Part of a small language model's weights: 8 heads of 32 (1 for keys and values).
MLP neurons of a small language model. Each row is named by its layer, matrix (up: input weights) and neuron, and shows model dimensions 128-255. Each number is 500 + 25 x the weight over its row's rms, rounded and kept within 0 to 999. Numbers have three digits each.
After each neuron's rows, "fires in" lists the words (lower case) most often at its 100 highest values on Wikipedia text that the model never trained on.

L5.up744:513477473529503520522514503479528506471555464484491503489474529532538495525535457504513527560482526496530512484492504493527498555481524514517477528504488495516453511494516498511508537483475476507507535542513518457520495475486505488497526533529508479525500519435548492525498552537497508515491551481513492488511495518472525497479513512539528536486501492517482504526438476553482473492462
fires in: "which", "with", "according"

L6.up231:528459513523510523537536494478501545494478444488528581467496523463513476534548486515498476501510527500487518489474510513474497526510537482496511476474502511527493535463496508493475517494501516564529491502447481444496475532491505507491515538485519502508548430509509491500503541520494517508470522495482471493511521550496479504483515502513507473509523480525479508514462521498528496518518
fires in: "in", "november", "january", "december", "14"

L4.up387:528473428559495530507494486515478498497550446484501481483507530504500517506503483511474532496481500489527520509514500487489496467495503487529503525487476499521480501498540529493504502520500463522466538488550475511501499468522497529466520493451524512459450508560492474500509509520477497560478521475454497456494551505498486487519489548525522546546493501469506526493503549541462484529492
fires in: "but", "medal", "finished", "died"

L4.up341:491522484492516531498477512491478513476509461494510496508537532512519508519518454526479480478500558511476526528459492572472488485482518501491484504494466488541456499475525492493468491514484524500462521508492490520478497481528520485546516485508560467464488477473541479558486530517478488493504521495489485495491539492485527494496503503564489512523476500527478472523500501502452448509457
fires in: "de", "la", "du"

L4.up505:446505483516484490497484479532492517508523519460553496522524488480496489505524472540511483479523506543463493478475531514437509504482496517502522490471484511505521515463531529502496496486461516513525498512555560522482500468509468473499543551489431532483499537495485492500482523513540484517441502517453505529549515505487505493490486452456497499515448503511492508497507501480491528516506
fires in: "both", "most", "many", "consent", "gray"

L5.up274:512502504497480511523529492486526485534483467473485504495546470518503461490515474548463505496488494485471501523520534495472499527492487483549540523501491491541490483494488538502501498574468551469497504498517540533551473476519476507477554502521489504519513523506493500553509566506509506512478500489445529499510465504497523515505524498507503495479478560566487496511474513487465483510457
fires in: "de", "such", "who", "melissanidis"

L6.up557:492442523464510495519506474492496526485525492484522479512542505481469522528490460539477499487477511529533493494451514510416454516525524496540497548532494488538513490546486515509516502493501477556508504495496458503472489485493475511448490511532498536525498478487486481486497498541494511469497500505501458470468509496498551491448457489515501476518495517502477527507470510500427504502479
fires in: "of", "as", "with", "for", "by"

L5.up628:511465500534537485467500494531515540505491460516490479529559484517487476551491526515451528521496496515488526510507477533496474501512503483531484524502494507502517515554508521480471480505490483518501536439523483531481516494499492547501510532513498525516471489491462486502521493487510503531465505511498500499474550499491523519489508488497495494517502516509490454524467507546456499529502
fires in: "of", "de", "las"

L4.up7:509507486500483498500475535555530472467552514480526481476491491513484521513517541509511518481534479483478494515501508525494461493490466513504515500487462496510456478477546507484471482546488467530523543483483467531482481479488465491485517499494526485477491527500568499475507496477508490561472459439494472469497509508472485522490498506510489480500495513493458486525509476508510465513511
fires in: "career", "population", "medal", "politician", "active"

L5.up883:472470505472489519454546489479489498472544490510452497511484498503506537510536486545450499505458489552514518516500497499545461489491523525490493506483485495521465512462477505528483504483511477489512524468521487469501510491478528557468484505483544527514443515513495473489473515532477521535508470530515480495507537517476521527493451511528482496489473478475508473486501459513473472507467
fires in: "medal", "put", "ranking"

L5.up311:530520500505479517484555519477484519505504502479502522491517512547547478494489506536493501498503514532485505501483546538470465497404547512509523477531532453512533507525531493491503526508462541512523519478470489481521481495542550518491535553529467532459529513472483498532504544505505481521486564498462469500521527491492538500494511508496516489524523563561499501496510522476466539524528
fires in: "united", "such", "film", "of"

L4.up218:488487459504522513485518502496502539503511481505501455510564492479507491589496506511484462493509527489535507551514479528517495490442484495547507476538466491517516507528488499520536463515473477499499498470534480500482465516530448469466530476439504504484481490478497488516498505461546514511518490525494505513506531514483504458489484538535534486496492500514464481549482514510489502502539
fires in: "as", "for", "in", "because", "while", "despite"

L4.up701:538494463485488543475469483492514478514503476478563490485524588517478495537515479492478483491483513525475514497483513486514548492491468499503506508509466462481474498478486535510468493483489538503508530510485528552489483480527474490481531472474514505558490509488520526494487507494504505502448512527493444467541562482482487502487465516465515526516496502473471492553479476499526497514526
fires in: "during", "under", "other", "within"